Weights of a small GPT-style language model, trained from scratch on English Wikipedia.
Training: a variant of Muon for these matrices, 3100 steps.
MLP neurons of a small language model. Each row is named by its layer, matrix (down: output weights) and neuron, and shows model dimensions 32-287. Each number is 128 + 24 x the weight over its row's rms, rounded and kept within 0 to 255. Numbers have three digits each. A neuron's up and down rows have the sign that makes its largest values positive.
Before each neuron's rows, "fires before" lists the tokens most often just after its 100 highest values on Wikipedia text that the model never trained on. A number after a token or word is its count.

fires before: "\n" 100
L3.down189:103153086169143104125136182110129139122136091128136178149163138137136135147135126141138154095113131130160133137145151104116099135133126129094119121122121190087161071133122148151146132108164132149112121096145153144144135140116110156101125090134150136172140097154103123119098177103095140147130123141108166149072149128110121135133133202161140116122123126144138125118124113156082153122147132140193129177079106141113132157101091121131156111167153127149152165146105140127095128109117138157151099112168124153148122110105131125127100148132136089135126108148084102119162080129166081158139171119141121120119125102082126134137131110153140141162104146075100151109131149102155116096150128143098136112156115121151107112069131142134091155127132136067127155149141135122111126137137114

fires before: "9" 31, "6" 20, "8" 16, "7" 9, "1" 5, "5" 5
L17.down58:151094155154137099156112149135153138115074136087120110108124100121100088131149142089157093118141124134123102110192196106157150134132142134120130116092114131106129137085139139102146129122143145120165136109132109136145115140108060105120131145093103099181144113143130155132113090137130131131145095144123127159117121126154164090134112135160173146123121114121089119150137144134105117128151105093126135123099091104168156114146117146121091144178141150131107120092106161142116159084141159121143147127138133156132157109116080072134156125162122120113144119124156100086120136142134113151124119161136103134160120136113126078104133143121174163126077105120122119125107122094135148139126125138132147147118101126135126161153091121104126172154107148126099127084139176136145088156091113

fires before: "\n" 24, "==" 17, "===" 8, "The" 6, "-" 4, "|" 4
L7.down61:154163109123131138129148115137101130144108124097127131160144128156094157096164147137152160109108141125105117148123103114114104169136110124130147106090156097146159170131166132143107110120081101120127131138106164114155152181144155135120084107098124127107115138121160135091102094113136129118114063153124135138124178135121109109132096146149124089132196122121152131118120109148136146153145100109146131141128132121179111135113101135083129100138102118148106131104148124169123132154139111144096154095160132135152107108117143128122133147087144145101113097121126115129150152120133129116144116090098128255146150109110120176102132144132086146133127133132125136122120160082112152142128117156123155120145140108124115123128118145109094102167107098131110120173118144057140089123118134

fires before: " the" 46, " which" 8, " " 7, " with" 4, " a" 4
L17.down429:088127127102131159138127120125175142147107121154129140137122084112144132073140103133139153081115120087109160150122144128136137152141152133168144116098117140128150139115131101114106151131115101145116101147124104067142130153111137148125135168113090108102094144135115107136121164154144142135145136129137118131202133102144119134147118130095105151120114142140130103105106126114149142128161133100088153147086112096131141112100137157142110088128122124108110134083099142074093128151105152098112141146115102138109129112122084089110188169191095087131103105122152120127088119141118146149150141157104158153115151167140127129125100113165107119145104133084124080111108126145161163109102102110084133143117101096130076125125134157168161069111101112114089157131083109118151099099133114

fires before: "1" 55, "0" 25, "2" 20
L12.down706:121093102121150142136121098119130101177097158107093151087126094145114151125165117110137084115148108127101130110176111092118117113116142176145111148118128122131109104104116192100143116113172079093108161096137069113088154148179142078109092111081101125121134121120128107110114143147127137134123105108149089157115166175138128151141113130113127157169163112137124146157145120114066153137142113110112149134125087110121162096172124156146153138171135115167165096129142124092095147111148106124105133107148141113133103111099129132137124138118115116152089141141159091132109125138105086140153125083132159148125135129184124182097135167145126136140145130166147178153139136076113120131153184129158163108139141111147141088115131105101115119142121115159122135156159121146139118157120115

fires before: " " 23, "2" 16, "0" 9, "3" 5, "1" 4
L14.down162:135114150131121143132159069139136140141093091169133137170144125140170096075147201124142160093137127127085149113138134109088127127138162145147179136142090133063113116107161083159063154123124134151111110154146149139130120143079152120146135144112084162135136107117076126142114113117129171129139097104119128124143184107106140139125147147134138114149160139157125178106112124104124131161108097119159151133115124130173143106149137086111127164112101130093121113144106153142115133131126137136175159121166117103155104124126124153149142139136114157135110120130084127142151134112169165110134133148120156128152172119149087119203125144092088138125142146143169085144129100107129111135131096145161115081114143121125132149104133136095136149153156142160196132153127132139154136164137140

fires before: "2" 20, "1" 15, "0" 9, "-" 6, " League" 4
L17.down452:082121122115127174144139137160144121137099165105084107119146148122125145106123136111126079128121104152136126137172097138137121127134125151169136144196123101111106178147127132081133105128113125095130165086089085090082142197093090128109158136139105097112138133110111146111106119117120119140139130121109103134111127129087136141112124074167085122125096146147121144116115133151064106136137105136115116128085104156177133120113117114158111128120156137112118164126116144125093108097103088131131090158138105170115144156143142122097168161119127141096107120135131121101129143130114094099115104108118156125146130147128117157125139113086126094182149105164150127136130127110164160117128118146122092118122125116119103161111087106149084124135103110159104155117144163173122141118124135

fires before: "\n" 100
L3.down426:128147101152133096109113121081108129154168137124138180144130150133156173138107139092105107116108177091084105140135145149123116143118130092079102150081103146081122058150162097111119102153165137115142109133130085135134147114148115140153130132146146111135137097098121155105115161148121109116157118137132145134155115115105106124145147125153121099141143105095141141125153166119123138115144100133104107155113142133152167149131147156083151097141132142124102143157136147114074155088132101123129125147123105169116169089117141101164134102077170105139109106110127131065129102119120129130119139120131115150086112145119143161072108144141130173145128118149078173136128165116172125144141116164139131175143102131141108105072145104119098122106122170144148136128096141112138169127141120

fires before: " " 76, "1" 11
L15.down544:104138119075119124118162103117138140106134121127130141103127091140165167081128106129146118165134137111142095148159134119121129112093145167143152116110117154152095137078155111085123164125129106103101116090132091123114086187116109140132119148134122109185132114128143109125104105099140112082095149119094137127126129125066124133094111116165149151177169130080100160122102093117128095092149163146104166114127091095157135161143151087149131138127153127107124131115119159145147171097152150127173147127152100146178134147139081163137132089138125130154110188120163144141167141136121137112153121089111147196131135132117175119142137140114105158150090128127145137072111153148150119093093172145112116112123115115122133135114095132134137110112134147118156149106125113138132133104171141

fires before: "6" 36, "7" 32, "2" 15, "5" 10, "1" 4
L18.down432:167170114193109153133123111140110110125152149158189151163147118136106111094095118122157114181130130088138122120146114161164176125131112163097161134168158098091156104108119114076133107132134124148114102137126157163144146116142113107111135137114141130102128128121131126150097150120113106147117110104142114114137140152174118105083170132124163125121107093112140108147110172139134094112129072118134119123130100129160076122202087097118111125136154114126152136123100155138156189120111130099152120110118104137107148071154127115120130149135138108118157104143160130096127157131123084154135164117090123104096112145142156088120151187089116159141131149122098150081124130097132151113159143113078112135168121151126152103128074113107097156132111101086131145143114144129138104109150124

fires before: "\n" 44, " life" 7, "2" 5, "1" 4
L14.down501:125124170096154115117117119136122131120150126134116117124129148137133130139115126139093131145171114121132132171135143097141110094155095119142109103132123151165147147095169113148119149127104119143137145140140135076109123126092135146143133105128138108079114163117125164128100136094118120130140105138117157128122140109129112148164126159160129092168148161201146131104153107111139107133092139092125103136135163064157134120193070114111103108125079090117137149133095097157163161127156167149119107116135119100122156113137149133077112125103125179108126159127125152120130142101099126136107107166123160040168127143102112138118126145081153139154125163154136075156118118140140136119060090133126093093172093119143137122120125166135110115155154138109100137162143147120162113118166136

fires before: "==" 29, "===" 11, "The" 9, "In" 7
L12.down358:126149163103151157132144108122119131137119123118139114109117165128119121119102133116127145116115157137116129163106125187079111132154082127102137106122133125116159129135134129141153134156134123146139107151131132108135136167101133147125072136110110125120152120126118158134095105151133145128151127128169158160158153115111119104142145150115116102134197135110137105111115120169136122136148138142129127168116117150142128134194143133082119131164094136107097111115154098120112125155189121136125122104102092139131131138151155148123118172085077135127085098137166131151112133136114120115165149121095117255146138112120139142144118171151147134127156130143108134128093146104160123121135131144132117123117148141127115124119134162123122137158161135100138122157140128111130136109094111

fires before: "6" 15, "7" 12, "2" 11, "1" 9, "4" 8, "9" 8
L18.down207:163135125153135139127097131101064141144150132126189108163135108122156152121162170158149116127116107128154136154150165148139123118096140142131152133148140147122141121118172141164127139155147189168136130123145126135066165088169106149089131163135149104184108104128115136125142155155181163149106078138110133103159144136163093068130133133086112120168102119122122141142148084159163123123120117103133132156125148154122117098125121121126139125113106129111150081184161115095162137122110139106135120150120110140150122119120161119108104126127110115173191113138129154108096105099133126133130117134155179046185163161123126150150109125081187131143095152081143128136137128135111128104132159130139131149110111093134116155162108137125140078107115159118125176156097136129115125157164138

fires before: "==" 32, "===" 10, "The" 8, "M" 5, "In" 4
L9.down463:120121097110098132158146127150149131141107139111122121122152136128136142149126119139076160099111154121121149146120115134107146134157135134116135134127138123159127165119144117147154154156150125117128159169127148103110157183171136105130100120129138103118131139097141144104119107084121142112149097108112101077131164112105173128152145137107079094128165112161120127133133122096138146155131085132130152198137099156159134133156157125107126120145076145179092136123125134101082156142135125112099126139151130156167088143103178126141097127140131134107118092120111153103129153144143129111118107065152128255142094124130115164140107132124123088087140129113116117129149135110159116145134123116144133103120101126135117110131151132112126110156115109153079119116162116099141144115094118

fires before: "9" 43, "8" 24, "7" 13, "5" 4
L17.down261:145111118097164130145085095086099145128104177133133117156137135111189087112115105120111126156103138167115142124142121136165133155145143139172101125128159125133131141158115158133138124120114093148151134119122159089110119080101124151168121123096119097132155135108107140158108110110139135120119118168096126083141104100124157115169142128141177158137065125122098119116130153081157131140167139141099123102123131088135089127102123142159133138141127169131149123102147129180159134126137143160103130164105073125103086153123117115137110181162149137122149126067160139111127124120153126142158084119109150075153169084124119129132133139175163093164117089131136128115063135138132160122142144095128116129137157126165117137095121106123120102155105169156148134098118130144099060135110108

fires before: "1" 19, "2" 10, "×" 9, "3" 8, "ver" 6
L15.down534:131158117172157139135115132099095133136142098130129134153149079123113140143122096141121144109150137153130135143107135148106115094128122114156133172140106090134085128122161121096121127115163126129168157115097128111146147106126139162152131151162141101150130065140169122148130080173149125152111136129150152135127120145120117149148116148142160124124156106153159176131141118137128101120111106123145126143099153093155107094141149048096122052134113095142126104142136121102154169136124113148087129111151136096099096110129151111105135121119153144138126107160076120147104145112125173123170124102099143052131136082122158167127177118145156124109103176142113124152153140125161111135139131103188122092151132138094117124073112170159159108127100137157106113135136095123100148124168129

fires before: " " 23, " the" 20, " a" 8
L14.down782:158123143101140120109118108124117138164147106137152115136162114086172125141159120149121149150157109127143103144169160090108151138120155141155185123132097103156129128092127090114105109151138155146137107126132171120164123134111165124141104155128128084129103165133145098106139099106128093109135149098121101099149122116091110132147134117152111092145141149137155150138148096121133110101115153095079148118149119129157145129136129146153139126120175091109131131119102075106093138113130144135126127095202095145144126141142132090164161140089121091132127134155104175152103096098120120115115143149135131143122133102111152125134135109109063113162168141090173097125135125091158144114139103145129091166128097081095092154175158167104118093072129163141129161123147122123120087162124133

fires before: "1" 42, "2" 9, " |" 9, " " 8, "6" 8
L18.down318:140102106149107148101122154137118146155114166140150139087084125118138139148157157109135122100184133086082089133137128149138103104127119137202115120177115139105157147149148105082130095168143117144090110163094086123129162122120083117115146139131135119147151078146099135129124116135178109129119092131104116142097101103080140117098148117125136107124123135125112146157122178128089157169138107158101158138120139103130155111164126133129089101111130094132164115128100124069110134120130122145119106131112084129131140154125151105139112123111144090157134133097143177128132082130111130141153140092141127096119150165151102148194138139151165180088132134136101151139076121138151130167132153121132127093144125125104118121153102156149099121130140138171139175113077163133164148127125121

fires before: "\n" 100
L7.down154:138113132177096108131130121097126150103144115150142153118092106151130097135143143158100116123111137152137129137130126146096098137097150152077148127158177117112170148121131098146144142092132138130146136159115161107143133136110128168132154106108100120166089134113152184137150109113138129150135108157184120135128114130106158116131139126113119107087123136136059089141143095146088134101129137161156142189130128128101139155128139166098143154148142118191126158118118114131104122135129138167109119111111154152129095136118117074109116094176165103153127086132069161142162159134102141096129148144123127142102116099154150138093160113110122146119082109073132126118161169131155114140139104165133128113102105160188090092087109119154102189139157139126132145140147163116085059138116124

fires before: "\n" 100
L7.down84:100100110093122091135134152114074177120161152122169188154126104137121119125125097128130141121095129089101115143164146139126125101096153113084124086102151149092109118116151096087136121077172137125132164143152082123140108157141114132114149110177127157149145103141099152142112120102137146078115146137139119144147126153152132193198137134132074131109128106142113134131088153126089132137129086152149099144124127119138118135118129110132127098127109124160125145120182131137115132135110135147158111133145117130085135135172108096200104148107136128144133123127128109137166135119095087142174122102110134156111121118121135165105134135141117136162166125137091127127131132091136096147139090129167162117090129100150120086070122131113140171098119149146135152130127153089158133109147100

fires before: " " 21, "0" 15, "2" 15, "6" 11, "1" 11, "," 7
L14.down475:152089145074138110137145120082149101141101127169131158130145081133144110127130130189104152153125109111095150127151152173117141135154132137166112141118136117162117075147139127102086069152116137108166110130152105109120122157113140145100081125135116117130112166123126138123135151138133055127110132115092167137123130121123129145119112146145116133096144100155153147121113109127091124114127123113131118068133136122119133099130096137152119174118111118132195097163177126123120089123176110106114144107141199136121154159156151115120130127140148101119096133098108151119122144139162079093120108171121110192082127119170148121090138123104108096140157096151095139136144140123142127119115133162166092121113134083114117112092121149163092136142141104137144172119151140102174126125113107

fires before: "==" 30, "===" 10, "The" 9, "In" 5, "D" 5
L12.down539:139169102113089135137139127169135119149150140150137134158161135136104123125184152103122135126129144137152151118107126149079114147184121129134146136128131117142145177110189113147144128150110072136117123100118136151135128174133119137136102120122125123109129155098113141126115106115157118146152097118147134158140189133135128132130110082151139125123163120121126137126133092136128130119121127110124105131131141117144126137163129135088088152119098148130066124112134127128118122117148140130145138088143122123128099098120169153114110122111125148100132130118128138090163141138161135125101114097090120255142110115102114147102095130134116109115120091132134137141149171083112136112141104137170133109111129138112114109148121135083088133134130124135124141143147149126141121142132107